Weights of a small transformer language model: tied embeddings.
MLP neurons of a small language model. Each row is named by its layer, matrix (gate and up: input weights) and neuron, and shows model dimensions 96-191. Each number is 128 + 32 x the weight over its row's rms, rounded and kept within 0 to 255. A neuron's up and down rows have the sign that makes its largest values positive.
Before each neuron's rows, "fires on" lists the tokens most often at its 100 highest values on Wikipedia text that the model never trained on; "fires after" lists the tokens most often just before its 100 highest values on Wikipedia text that the model never trained on. A number after a token or word is its count.

fires on: " |" 71, " in" 8
fires after: ")" 67
L5.gate411 [ 99 108  94 158  76  80 181  99 133 115 138 111 159 108 162 195 158 131 119 119 130 140 105  96 165 148 156 110 115 100  64 135  76 113 146 148 108 138 136 115 145 131  87 113 119 134 182 108 149 144 134 100 150  95  91 133 136 138 139 141 158 131 138 119 105 161 132 168 122 148 230 133 113 121 117 139 109  92 105 157 107 142 151 172 118 147 140 169 117 115 117  78 119 155 154  62]
L5.up411 [168  79 100 121  43 151 196  96 106 157 145 145  79 121 135 186  95 163 155  89 121 144  92 117 142 165 145  85 186 134 115 160 186 177 143 153 101 166 145 127 140 134 132  89 118 144 137 148  77 202 175 107  96  78 171 147 182 139 175 147 169 112  87 135 139 167  93 144  84 142 221 136 171  97  73 160 112 128 134 110  84 136 145 104 164 113 106 133 127  95 169  89 118 150 143 122]

fires on: "v" 18, "h" 9, "l" 9, "ial" 8, "ual" 7
fires after: " ad" 13, " en" 12, " app" 11, "le" 8, " vis" 6
L5.gate187 [137 170 130  82 131 135 109  99 136 120  81 121 126 147 117  99 140 131  75 136 111 152 126 157  75 123 112 101  75 115  51 111 163 176 113 126 137 122 141 186 113 120 131 172 185 108 137 163  86 124 193 104 104 161  70 119 158 113 174 147 176 117 170 156 140 178 142 106 148 135 106  91  87 114 179 176 138 146 106 196 135  99  68 142 145  90  99 118 162 119 198 193 102 172  76 117]
L5.up187 [117  85  93 126 121 114 144 122 122 167 135 163 136 114 123  99 100 145 113 104 136 118 128 180 176  42 109 136 179 147 118  95 140  94 125 142 152 153 133 184  95  89 126 111 107 166 117  99 158 127 167  99 130 100  55 153  99  74 169  73 176 115 158  79 202 107 144  95 114  70  87 146 149 199 152 157 150 211 181 196 141 111 119  94 125 108 134 106 119 112 108 104 126 143  80  77]

fires on: "=" 28, "===" 19, "." 12, " by" 7, " |\n\n" 6, "d" 5
fires after: "\n\n" 26, " |\n\n" 15, " St" 8, "ed" 7, ")\n\n" 5, " R" 5
L3.gate217 [ 53 160 119 108 109 125 137 199 118 155 156 182 183 146  81  89 113 144 126 154 137 121  68  98 162  94 113 182  94  84 136 169 148 111 123 147 156 105 119 137 167  99 192 124 180 110 150  45  93  98 169 113  76 138 167 154 137 167 143 133  93 132 103 133 114 179 146  94 153 144  97 103 104 105  88  36 113 123  79 156 155  75 119  91 150 165 101 117 114 162 138 129 119  74 107 133]
L3.up217 [117 114 122 110 116 107 170 141 151 138 100 131 163  98  93 146 137 113 143 155 181 124 174 146 168 122 138 124 119 104  76 156 149 133 154 140 170 105  80 125 109 145 149 125 126 134 107 164  84 115 115 152 104 108 158  78 168 162  90  95 107 147 147 153 175 108 182 109 124 110 164 125 117 148 135  72 139 124  67 130 185 170 197  90 125  94 105 152 170 138 141  84 104 142  89 145]

fires on: "==" 38, " of" 18, " Best" 9, " for" 7, "est" 5
fires after: ".\n\n" 34, " M" 13, " School" 5, " -" 4, " b" 4, "al" 4
L3.gate571 [114 113 166 131 114 152 192  58  79  89 192  75 132  85 158 135 117 105 144  97 108  89 180 113 138 126 145 145 119 124 154 132 159  75 162 164  72 169 109 110 167 142 171 113 213 132  69 111 169 194 150 153 156 112 106 120 128 109 102 133  78 111 165 193 121 177 117  98  39 143 160  97 103 131  76 161 104 110 114 114 193 170  93  79 126 113 103 138 210 111  98 120 121 129 105 172]
L3.up571 [165 142 139 161 118 100 115  63  46  95 125 101  78 130 123 127 179 145 146 118 101 111 163  94 147 134 149 147 105 121 100 120 119  91 121 110 147 114  84 130 102 142 110  88 174 148 118 133 122 186 138 194  45 137 112 143 125  71 148  75 144  86 171 150 138 100 103 124 181 145  43 110  99 140 137 149 138 129  61 188 113 185 153 167 150 105 139 113 131  97 124 117 156 125 101 115]

fires on: " \"" 17, "\n" 13, "g" 10, "00" 8, ":\n\n" 7, " [" 7
fires after: "," 19, " or" 8, ":" 8, "ir" 7, " \"" 6, " to" 5
L5.gate548 [ 94 161  77 149 125 157 104 122  91 104 114 119 122  96 152 214  79 125 152 125 111 157  70 105  89 117 172  99 125 145 121 154 167 151 109 130 159  99 129 116 144 128 172 171 105 145  87 107 143 110  83 182 182 100 153 130 156 133 139 140 123  84 101 149 134 122  77 101 115 102  59 178 176 116 155  67 157 109 130 133 133 160 130 141 112  72 187 108 110 190 137 120  66 104 155  89]
L5.up548 [101 153 111 116 136 160  89 155 156 128 163  52 120 163 123 177 130  68 112  51 142 134 140  72 118 123 156  93 133 110 122 151 131 130 116 135 169 109 157 128 164  92 131 153 233  85 101 168  92 146 135 127 107  76 137  94 108 151  96 142 156 139 152 191 123 115  93  84 124 141 139 130 137 126 105  88 138 110  97 154 152 186 138 108  88 130 125 113 124 104  89 135 156 140 159 118]

fires on: "iss" 17, "k" 10, "ick" 8, "W" 7, "iv" 5, "w" 5
fires after: " M" 19, " b" 12, " F" 11, "w" 7, " Mar" 7, "en" 7
L3.gate827 [108 153 165  82 142 208 109  56 114 119  96 112 201 137  90 147 136 111  93 199 104 150 129  65 131 117 111 163 120 139  88 155  89  82 135 158 164  82 122 121 152  75 158 156 221 181 163 145 188 123  74 147 152 107 181 126  72 145 135  79  81  99 105 138 120 109 101 170  93  84 108 166  99 161 134 126 153 124 138 167 154 186 106  77 168 131 127 109  96 143  92 156 154 156 151 136]
L3.up827 [120  75 206 128  92 107  95 169 168 109 148 114 104 129 133 150 194 105 146  92  73 134 103 144  80  83 154 154 150 148 124 213  76 135 174 179 124  96  67 139  81 136 111 157 104 173 176 110 105 189 149  77 122 110 137 105 144 181 119  98  79 134  99 140  97  98 187 141 174 104 163 125  61 120 142 133 163  99 142  54 112 125 161 115 174 186 158 127  83 113 124 139 158 155  80 148]

fires on: "g" 19, "ik" 11, "is" 10, "ave" 9, "oun" 8
fires after: " g" 18, " l" 17, "ate" 9, " be" 7, " sh" 6, " c" 5
L3.gate903 [126 129 125 132 126 186  85 145 136  89 178 145 132 103 161 132 118 114 172  86 138 132  83 163 150 174 103 145 107 150 174 141 144 135 134 149 158  92  68 145  67 110 143  92 183 160 122 130 181 200 126  96 101 117  71 103 100 117  55 112 123 167  78 126 109 155 129 113 142 139 101 113  97 145 132 150 124  85 134 161 115 100 150 111 113 177 123 143 144 154 196 113 116 143 128 112]
L3.up903 [ 97 120 148 137 169 134 177 118 103 144 125 171  85 129 167  38 113  94 129 127  84 126 163 115 146 119 145 110  87 141 170 135  89  94 100 198 166  90 159 174 101 140 138  89  97 114 151 186  89 145 109 167 105 107 104 143  93 120 118  66 146 100 126 120 175 142 102 144 110 135 133  93 133 118  94 223 160 196 127 106  88 139 124 127 164 103 165 118 168 105 115 133 130 189 137 153]

fires on: "l" 15, "ed" 12, "y" 7, "ition" 6, "ation" 6, "s" 6
fires after: "ro" 18, " add" 10, "ol" 9, "y" 7, " on" 6, " In" 6
L3.gate1096 [139  88 204  91 169 151  95 154 101 109 158 113 229  89 121 123 110 140 160  74  98 158 133  87 105 128 128 108 121  95  99 123 169 104 108 137 138 120 169 157  94 119 159 140 123 133 142  90 132 169 112 154 167 167  85 143 152  85 143 133 115 112 145 126 126  69 146  74 136 144 115  99 109 114  86 118 109  98 151 197  87 155  85 135  95 124 144  76 100 126 144 160 104 111  99 124]
L3.up1096 [171 133 137 148 113 166 186 132 133  91 118 177 175 152 193 120 158 147  79  95  73 102 140  66  80 131 162 117  85 134 139 169 105 163  85 107 202  92  82  71 109 107  86 138 141 130 115 109 165  77 111 117 126 118 174 122  87 135 156 149 112 132 116 150 139 133 175 137 130  71 131  66 117  97 170 134  75 185 159  78 125 116  86 139 104 141 109 109  53 137 121 140 105  88 102 114]

fires on: "ents" 19, " by" 18, "s" 16, "-" 15, "or" 4
fires after: "ed" 18, "\n" 15, "riend" 9, " par" 7, "id" 7
L3.gate243 [185 169  94 132 152  88 167 157 140 122  99  89  77 131 118 133 150  83 135 148 142 104 123  89 103 179 141  94 144 105 134 155 147 101 119 170 154 164 184 151 181  98 107 178  77 148 107 113 186 146 170 122  95 123  99  63 140 105  66 179 110 164 169 166 119 133 130 167 186 142 128 139 156 130 122 103 164 100 118 102 128  82 169 148 135 118 160 167 121  61 158 166 193 172 148  96]
L3.up243 [134 128 134  72 138  93 172 129 128 144 125 143 189 101  96 134 111  82 139 107 135 128 102  83 115 133 109 131 171 117  43 165 168 115 129 120  85 195  97  93 122 101 132 125 101  79 109 181 140 178 147  87 109  96 147 120 102 164  81 140  90 138 137 179 119 114 126 190 144 141 142 141 195 141 146 100 196 139 143 116 113 102 105 164 104 141 158 171 135 145 120  82 116 168 162 142]

fires on: ":" 17, " •" 16, "ah" 12, "-" 12, "ash" 12, "l" 9
fires after: "b" 19, "-" 16, "\n" 8, " W" 8, " I" 5, ")\n" 4
L3.gate1309 [159  96 164 151 115 130 138 136 124 134  86 110 183 167 141 154 146 168 169 135 109 102 137 134 162 199 123 120 157 123  93 203 153 138 139 111 149 117 103 106 157 160 132 147 145 175 133 163 154 127 142 107 118 162 125 145 111 114 117 165 155 153 112  92 120 160 163  73 109 111 125 141 118 126  95 136 151 148 161 167 138 118 104 183 100 155 146 132 154  75 152 156 109 198 108 115]
L3.up1309 [143  92 175 150  62 126  54 128 125 110  53 153 159 124 115 136 123  73  56 126 106  87 153 165 114 131 163 142 132 104  68 130 128 111 209  84 104  92  68  92 164 153 138 140 124 117  66 118 163 132 135  77 107 120 125 112 120 159 104  81  91 155 140  96 151 124 120 189  98 103 181 182  97 160 102 148 135 165 107 150 157 182 116 148 102  97  99 194 136 158 164 164 114  96 169 114]

fires on: "et" 11, "ur" 10, "ack" 8, "ut" 8, "ap" 8, "hip" 6
fires after: " B" 31, " b" 17, "B" 9, "b" 6, "as" 4, " Min" 4
L3.gate1508 [149 157 104 111 149 138 179 156 112 167 102 109 184 155 120 124 130 136  86 139 103 194 176 143 157 159 183 103  38 128 102 113 146 120 125 147  86  66 115 170 175 172 138 191 130 126 174  82  81 107 108 145 118 153 103 134 120 121  99 141 119 122  91 151 138 166 108 155 113  39 134 140 132 138 164  95 107 165 123 124 117  74 153  50 142 233  90  62 138 149 140 158 123 102 101 131]
L3.up1508 [135 120 176 103  84 159 147 124 155 147 145  60 139  95 197 179  59 177 120 142 178 122 137 130 108 124 127 169 141  78 143 129 120 108 139 124 145 112 127 175  63 118 135 144 132 165 121 141 122 145  62 130 134  98 128 119 155 200 114 103 111 136 116  99  92 148  90  83  91 163 106 157 154 127 123 155 118 116 114 127 110 106 182 128 120 168 158 151 115 162 166 113 115 122 134  65]

fires on: "ext" 11, " first" 11, " main" 10, " im" 8, " rest" 6, " early" 6
fires after: " the" 40, " n" 11, "'s" 6, "it" 4, "The" 4
L5.gate732 [ 82 121 156 191 152 110  99 140 178 166 129 182 177 181 136 120 106 133 155  91 145  83  98  91 127 145 118  97 163 177 153  99 151 112 109 143 146 153 139 123 175 166 155 127 145 121 100 115 135  61 123 126  93 189 147 142  93  82  87 120 138 147 129 152 130 163 100  54 103 126 121 154  71 141  87  95 146 108 157 101 119 109  28 106 102 119 119  82  92  75 106  90 142 144 112  97]
L5.up732 [180 141 135  95 156 130 127  76 177 125  98 134 149  77 138 137 156  98 146 149 123 179 121 116 177 114 131 100 165 147  68 113  98 175 130  82 149 133 210 121 168 181 156 123 116 126  93 176  55 129 142 186 107 194 139 161 131 110 128 136 111 140 137 162 173 113 172 162  60 149 154 141 161 121 118 124 143 131 121 119 145 166 125 160 119 133 150 179  34 104  86 130 118 124 107 184]

fires on: "-" 49, "f" 9, "an" 8, "on" 6, " Mount" 6
fires after: "\n" 28, ")\n" 14, " v" 12, " al" 5
L3.gate656 [157  74 177 149 150 144  89 121 126 158 156 162 138 130 159 165 153 165 170 128 132  90 152 144 134 140 123 120 131 165 140 140 140 113 131 130 143 108 152 173 157 120 109  56  88 173 112  91 108 142 182 177 104 122 140 141 133 107 103 157 129  88 177 183 150 129 132 210  71 127  80 100 112 120 113 129 115 151 208 104 120 101 121 131 138 118 161 110 106 117 192 173 169 159 144 115]
L3.up656 [155 130 127 130  94 151 177 123  75 166 209 145  74 114 194 152 102 124 179 136 183  82 128 128 153 159 164 138  89 152 125 176  95 157 162 115 177  77 124 138 148 150 133 133 113 127 108  69  80  70 175 217 117 109 155 134 156  87 140 131  94 134 107 160 146 140  71 148 114 129  86 145 145 145 166 113 130 198 150  97 111 103 109 127 140 127  91 140  76 150 142 140 107 148  84  70]

fires on: "|\n" 23, "|---|\n" 13, "onom" 9, "ig" 9, "ist" 5, "olog" 4
fires after: "|---|---" 19, "|---|---|---|---" 17, "ec" 9, " or" 8, " stat" 4
L5.gate298 [120 140 114 121 128 113 104 120 144 176 148 147 145 137 131 137 129 135 136 118 108 138 112 132 167 164 149 128 143 147 118 148 182  86 170  89 111 138  80 126 123 168 163 176 146  92  62 120 116 134  76 158 114  73 129  89 105 123 109 156 103 133  98 218 193  84 156  91 205 142  72  96 147 120  82 114 170 129  99 111 155 141 110 152 143 167 128 110  97 158 135 132 177 157 161 113]
L5.up298 [118 108 129  87  98  62 142 109  79 131 127 154 110  80 131 124 149 176  82 156 137 112 111 141  90 118 177 152 122 154  75 126 131  93  65 144 169  77 134 103  94 128 125 125 165  98 173 143 153 154 105 144 100 140 109 133 180 119 126 171 127 116 107 102  65 123 196 181 134 108 140 119 136 118 162 106 131 115  78 105  75 149 180 125  86  80 149  70  93  94 199  99 101 116 104  97]

fires on: "g" 39, "th" 13, "as" 12, "eg" 9
fires after: " E" 21, " se" 14, " Le" 10, " a" 10, " e" 9
L3.gate456 [107  81 166 121 177 118 147  89 153 117 149  66  79 174  93  62 134 127  95 140 137 101 144 156 117 118 185 158 113 167 143 162 134  87 147 116 124 150  95  84 123 112  98  97 145 175  90 108 115 151 142 146  99  95  39 123 147 137 129  91 145 156 123 144 144 118 124 116 136 125 147 142  59 169 112  57 148 137 102 162  76  68  69 110  87 147 116 142 164 108 164 190 118 131 168  93]
L3.up456 [110 142 102 123 116 128 138 122 147 119  58 103 117 110 132  85 129 105  85 109 119 122 108 143 103 140 148 205 133 128 126 130 155 116 115  83 132  90 107 140 140 137 138 122 198 179 124  85 139 116 135 110 126 121 118 199 108 193 126 134  76 141 101 151 175 101 146 114 201 127 119 141 106 141 115  70 126 140  48 149 125  68  74 113 130  95 180 133 137 172 110 177 166 133 138 108]

fires on: "ext" 17, "ot" 11, "ever" 9, " of" 9, " not" 8
fires after: " n" 25, " N" 17, " did" 8, "on" 5, " end" 4, " the" 4
L3.gate257 [141 142 175 139 120  69  94  42 162  83 131  86 143  95  93  97 113 106 183 118 149 144 137 102  73 139 170 142 116  55 114 136 115 135 168  90  65 125 128 120  98 130 186  87 147  88 133  95 138  88 145 133 128 104 188 179 161 108 207 109  82 131  93 137  69 173 119 175 129 182 155  40  19 125 157 147 159 148 115 137 195  98 141 119  91 118  81 144 109 153 103 132 125 138 128 136]
L3.up257 [141 120 130 179 131 107 130 149 111 145  85 144  69 167  56 103 149  89 156 157 114 136 159 132  63 133  80 131 191  67 154  69 125  72 114  93 136 134 121 139 117 199 145  94 139 119  99 148 159 155  87 153 145 117 137 148 111  90 146 148 138 139 184  46 115 120 131 150 148 182 160 123  74 169  37  60 160 114 115 109 143 129 117  89  84  95  81  95  77 164 111 186  99 151 130 126]

fires on: "elevision" 20, "e" 18, "V" 17, "adio" 9, "amil" 6, "s" 5
fires after: " T" 38, " t" 20, " r" 9, "ort" 6, "T" 5
L3.gate1405 [148 111 107 133 174 135 147 173  89 121 149 142  77 172 150 118 142 207 144 146 126 107 182 137 141 112 125 166 117 136  84 100 160 140  54 148 122 123  86 111 137 114 162 136 152  84  31  94 105 118 152 149 159 151 158 163 148 134 113 142 127 146 149 115 125  58 144  75  92 118 116 147 137 115 145 142 178  98 119  95 129 134  69 146 119 141 134  37 142 130 159 105 106 177 105 148]
L3.up1405 [ 49 143 135  96 179 130 159  96  83 182 187 113 116 187 174 172 132 122 158 139 120 105 113  70 121  57 159 127 164 169  59 113 191 197 153 112  56 114 114 149 112 105  70 167 109 136 138 107 139  87 152 135 134  98 135  85 131 163 171 107 135 137 128 133  93 145 148 103 154 103 103 101 148  89 129 150 124 143 101 111 142 134 123 129 132 213 117 121 108 153 173  67 167 125 106 106]

fires on: "ro" 37, "re" 32, "z" 6, "ov" 5, "ak" 4
fires after: " g" 19, " w" 12, " sc" 9, " inc" 6, " G" 5, " Sl" 5
L3.gate869 [ 76 134  89 154 142 131  95 139  98 152 157 102  66 114 143  76 113 122 121 136 106 158 160  96 128 141 141 187 105 166 139 120 124 125 190 120  98 170  87 119 119 147 164 118 131 157 156 155 121  94 126 148  18 146 186  73 152  72 171  96  85 115  53 108 112 126 114  60 124  86 168  91 140 162 189 188  83 116 156 127 142 167 125 145 146  70 118  85 130 151 177 182 141 130 145 145]
L3.up869 [122 154  81  93 123 123 157 177 118 151 168  82 137 167 112 172 138  96 208 107 111 148 159  95 151  89 120 124 102  93  87 154 148 131 123 159 157 118 162 215 144 174 128 124 145  95 104 101 127  95  85 144  55 135 120 105 100 149  86 136 127 126 141 105 160 134 182 131 141  98 182  89 121  75 129 154  97 122 173 157 125  83 145 115 137 100 147 166 134 155  83 146 172 176 101 150]

fires on: "and" 21, "un" 14, "art" 10, "elf" 6, "ad" 6
fires after: " m" 26, " C" 20, " g" 9, " he" 8, " K" 7
L3.gate49 [148 165 121 174  60 106 131 136  77 104 158 101 183 138 126 192 118  92 161 106 115 135  91 105 115 174 186 146 135 150 109  84 153 115 100 215 163 108 197 136 109 125  89 197  98 111 181 167 145 166 198 102 197 141 107 120 147 151 145 134 170 144  97 157 119 215 204  99 135 105 107 129 122 102 144 201 138 126 110 163 175 139 145 176  82 142 159 120 189 138  99 190 159  95 151  87]
L3.up49 [192 182  61 111 174 125 126 189 149 141 149  96 164 137 126  87 152 148  90 121  91 158 159 116 145 138 134  92 104 131 140 109 174 131 193 117 110 142 144 160 125 123 105 122 162  96 112  99 107 109 126  64 116 130 170 134  83 130 134 119 154 117 124 133 142 139 129 141 213 115 143  75 110 133 159 110 150 125 152 127 102 145 170 176 116 123 141  63  86 136  62 120  80  88 131 131]

fires on: " |" 23, "-" 16, ";" 13, "on" 7, "og" 6
fires after: "0" 21, "\n" 13, "-" 9, "2" 6, "s" 5
L3.gate641 [110  45 134 128 109 118 130  90 148 130 145 157 150 134 152 108 160 117 101 151  70  78 128 150 187 163 126  96  79 106 179  97 145 164 125 100 143 155 132  73 117  91 164 121 111  67 111 125 144 142 142 179 150 160 101 100 124 116  97  85  99 117 112  65  86 132 197 150 157 174 149 140 130 144 159 167 144 164 115 110 171 159 169 128 117 116 167 137 178  98 158 161 104 151 143 134]
L3.up641 [129 133 163 103  95 111 169  83 127 147  71 139 121 108 151 131 101 124  84 129  89  51 101  83 157 129 137 137 115 105 123 100 153 113  79 112 152 114 104 104 111 122 184 110 136  72  78 148 145 126  92 119 110 146 171 124 100  85  87 141 111  83 130 105  64 101 130 139 172 110 131 121 120 196  96 135 127 139 137 127 185 172 139 142 162 187 113 144 156 127  74 184 149 143 105 139]

fires on: "==" 60, "é" 7, "on" 6
fires after: ".\n\n" 48, "\n\n" 6, "b" 6, " b" 4
L3.gate695 [111  92 121  80 157 217 110 117  59  67 122 150 167 121 136  53  76 146 175 194 180 178 176 159  72 132  92 159 121 150 117 183 107 132 125 130 134 113  83 168 119 130 155 143 181 139 143 152 118 127  95 119 130 116 171 143 136 185 136 156 166 138 135 162  90 206 117 150 106 174  76 163 130 104 152 162 219 115  86 142 111 167 121 128  87 101 136  49 168 110 205 101 177 102 120 162]
L3.up695 [189 163 168 160 196 105 113 104 106 109  80 169 127  96 139 101  95 136 157 155 203 126 107 196 101  61 131 107 162 139 147  97  88 115 135 101 122 140 135 148 141 107 131 143 127 162  66 150  47 118 159  65 133 130 109 142 102 128 121 189 115 140 126 191 162 106  86 109 136 121 140 155 186  98  88 129 168 137 133 183 107 178  87 158  91 162 131 135 221  93 148 142 119  67 107 153]

fires on: "==" 92
fires after: ".\n\n" 72, "\n\n" 9, " |\n\n" 9
L5.gate836 [107 105  94 168 171 116 120 105 117  80 130 100 168 158 172 127  85 132 117 127  60 168 165 136 146  61  99 113  89 107 138 162 128  53 151 108 141 164 174 155 145  82 120 140 125 128  95 100 143 135 121 168 230  64 140 104 158 110 154  94 136 132 123 137 152 131 136 123 118 121 153  86 117  75 135 105 224  81 138 123 137 151 105 107  99  94 145 179 127  73  72 128 116 122 127  93]
L5.up836 [ 87  83  92 133 156 126 145 159  96 112 103 157 151 103 109  73 150 129 125 139 174  73 122 102 117 110  89 103 140 130 151 113 167 115 130  81 135  66 155  89 167 114  68 112 163 180 108 160  87 123 140  88  66 137 149 133  66 139 126 137 182 120 159 139 149 130 102 126 198 144 133 134 124 133 182 181 154 176  81 145 126 131 123 106  58 118  81  92 141 162  92 136 168 130  88 130]

fires on: "ed" 16, "ign" 12, "ch" 9, "ated" 7, ":" 6, "or" 5
fires after: "en" 16, "ic" 12, "ign" 10, " ass" 8, "ran" 6, "ad" 5
L3.gate1052 [ 85 176 113 165 104 145 142 109 141 113 104  97 118 149 176  89  56 126 123  97 124 129  90 137 119  92 134 186 155 135 132 182 113 117 143 108 135 189  79 144 146 145 143 212 133  98 127 143 164 133  92 135 131 110 138 108 117  85 181  81 195 137 110 103  92 121 141  99  86 109 121 132 116 175 178 147 134 131 144 125  96  87 120 158  96 149 100 148 139 155 137 113 128 121 140 126]
L3.up1052 [119 130 126 148 154 164 149  85  91 104 141  95 143 144  75  85 123 107 115  83 143 120 160  57  98 104 102 175 107 121  91 139 120 178 143 138 132 149 142 110  97  87 152 194 125 119 150 195  98 151 188 191 154 155 159 130 106 116 132 124 170 140 127 144 118 104 167 171 108 115 129  83 168 129 133 128 128  99 142  79 121 126 108  82 191 158 120 126 147 137 149 140 147 211 134 105]

fires on: "elevision" 17, "V" 14, "eb" 13, "ast" 8, "alk" 6, "adio" 6
fires after: " T" 22, " t" 16, " w" 10, "c" 7, " r" 5
L5.gate344 [ 98  79 145 110 207 102 194 118 163 160 142 187 112 183 142 134 165 137 109  90 135 144 164 115 157 114 171 184 141  88  91 113 156  73 153 189 117 125 104 164  85 200 174 135 125 116 126 106 124 162 121 138 135  94 127 200 111 134 129 132 152 130 108 122 152 133 115 117 138 160 119 152 131 134 159 176  97 118 103 127 154  91 115 130 135 104 103 110  88  92 148 105 169 154 164 193]
L5.up344 [106 152 124 123 119  90 113  93 130  90 141 139 152 124  99  87 100 141 141 109 129 145 100 141 130 127 111  99  84  94 130  85 169 119 113 145 124 103 122 191 138 140 183 146 146 139 199 108  90 188 114 148 148 107 141 117 119 142 119  46 155 135  70 154 164 130 134 121 144 116 140 134 155 135 140 141 177 152 191  99 127 110 118  98  97 184  67 162 103 110 140  94 122  56 149 159]

fires on: "ounced" 16, "ed" 12, " born" 11, " and" 11, " released" 7, "ent" 6
fires after: " was" 18, " ann" 16, " appear" 7, " w" 6, " m" 5
L5.gate274 [168 171 115 174 149  85 128  54 128 124 170 110 114  74 113 101 169 152 146 111 156 139 120 175 143 159 188  72  74 196 148 136 159 106 111  80 143 141 148 145 136 139 128 133 122 119 110  62 117 151 182 119  95 126 119 124 152 176 118 106 130 118 120 121 154  97 183 102 138 191  62 110 125  89 166 139 124 148 111 120 135 149 144  95 107 115 125 174 124 150 115  89 191 114 131 126]
L5.up274 [202  92 115 101 161  79  68  84 142 128 163  96 110 151 101  95  84 128 113 101 191 124 217 114 141 107 141 135 124 119  95 159 116  57  40 138 147 184 158 137  85  90 144 181  87 161 177 121 172 148 125 169 125 167 169 150 137 139 150 141 181 190 165 208  98 155 130 144 149 146  97  87  90 127 160 125 186 106 130 135 167  99 133 126 115  90  93 211 128 106  86 122 121 188 219 147]

fires on: " |" 89, ";" 10
fires after: "0" 17, "3" 12, "1" 7, "5" 7, "8" 6, "4" 6
L3.gate245 [185 136 124 112  76 110 161 105 129 159 140 141 148 115 153 184  98 130  75 143 144  75 122 137 117  92 101  98  99  79 161 142 104 140 141 198 118 159 124  88 166 103 164  62 181 133 127 116 101 100  98 129 103 114 156 182 123 108 112 146 107  67  77 136  90  91 144  92 144 103 118 150 148 204 120  95 131 119 143 138  66 122 130 114  82 170 105 134 135 105 144 124 141 104 155 116]
L3.up245 [131 158 126  85  99  78 129 120 129 160 121  92 120 105 152 182 144 176 133  69 128 109 176  35 165 116 111 174 185 155 144  68 124 169 147 141 104 121 115 122 152 113 119 158 106 109  93 103 129 107  68 149 137 107 123 132 122 154  81 142  61  79 178 125  41 119 116 111 135 148 130  98 151 151 138 183 115  72 161 140  96 153 130 176 144 145 160 140  93 111 158 137 136 160 118 135]

fires on: "-" 45, " -" 11, "in" 9, "ag" 8, "′" 8, "at" 7
fires after: "\n" 37, " " 11, " W" 7, "==\n" 5, "un" 4, "h" 4
L3.gate7 [128 128 109 111 172 123 156  67  91 150 142  83 148 117  98  71  93  84 126 130 130 107 136 145  78 121  76 125  51 139 125 161  22 143 123 166 102 145 115 108 117 149 135 102 147 128 125 156 150 131 146 191 120  83 161 151 133 127 124 171 150  83 157 150 142 137 105 185 107 138 141  52 175 157 120  75 103  81 134 178 137 160 153 134 159 116 135 162  75 116 149 118 115 154 166 101]
L3.up7 [ 68 158 165 117 161 122 156  73 158  99 104 173 161 121 135 112 142  97 168 111 113  91 160 101  99 145  61  92 106 141 116 168 125 134  96 176 137 133 116 126 129 123  90 180 158 120 164 164 157  75 186 139 156 140 128 148 116 166 163  73 101 126  78 138 103 194 125  98 123 178 102 165 102 130 167 143 122 143 137 171 137 184  86  86 151  63 141 114 104 202 145  97 127  89 131 104]

fires on: "c" 27, " |" 16, "ec" 9, " y" 5, "1" 5
fires after: " " 27, "es" 12, " un" 8, "ly" 5, "out" 4
L5.gate471 [149  90  68 157  80 169 151  70 142 122 127  88  91 161 150   5 158  99 183  79  66 106 183  86  87 142 135 136 107 154 150 130  96 142  86 142  99 137 170 184 146 128  60 150 137 122  74  71 169 160 106 154 105 131 140 150 100  91 148 167 113 116  87  79 107  66 142 121 157 137 105 120 140 135  85 114  95 180 105 170 126 128 130  92  64 142  62 135  95  79 158  98 115 128 149 113]
L5.up471 [101 124  85 144 100 136 163 113 140 178  87 125  91 112 104 135 156  99 170 194 133 128 131 126 149 116 129  88  82 138  81 122 186 173 163 165  94 123 147  98 173 142  63 166 137 151 107 155  63 164 170 102  57 129 123 124 101 142 180  97 150 150 169 153 173 125 138 156 161  86 153 168 161  97 119  90 151 131 123 139 117  92 159 139 109 122 190 123 120 127 135 144  82  49 186 102]

fires on: "ate" 18, "u" 15, "our" 14, "omb" 9, "on" 9, " early" 5
fires after: "b" 22, " l" 14, " B" 6, "x" 5, " L" 4
L3.gate884 [ 99  84  60  97 128 107 114 171  50 104 108 141 155 104 129  97 119  84 156 110 145 181 114 100 126 136 175  48 133  73  81 181 114 168 105 151 131  85 172 125 133 157  97  99 100 159  98 192 150 157 122 121  96 142  66 120  92 142 132 137  64 132 111 158  87  90 114 122 141 111 111 116 124 140 111 127 128 166 158 187  86 162 140  82 117 120 111 140 197 161 137 136 156 141  91 149]
L3.up884 [138  77 142 153 190 147 174 101 101 123 102 116 103 124 129 128 166 115 150 169 128 167 130 130 171 239 108  80 165 168  83 106 105 124 104 159 100 150 124 158 200 147 149 105 176 149 149 108 155 133 120 131 109 108  87 126 133 143 143 151 102 149 153 109 142 130 116 128  93 121 110 136 140 137 173 123 111 191 152  92 138 148 122  90 116 170 121 142 149 144 106 177 132 105 169  79]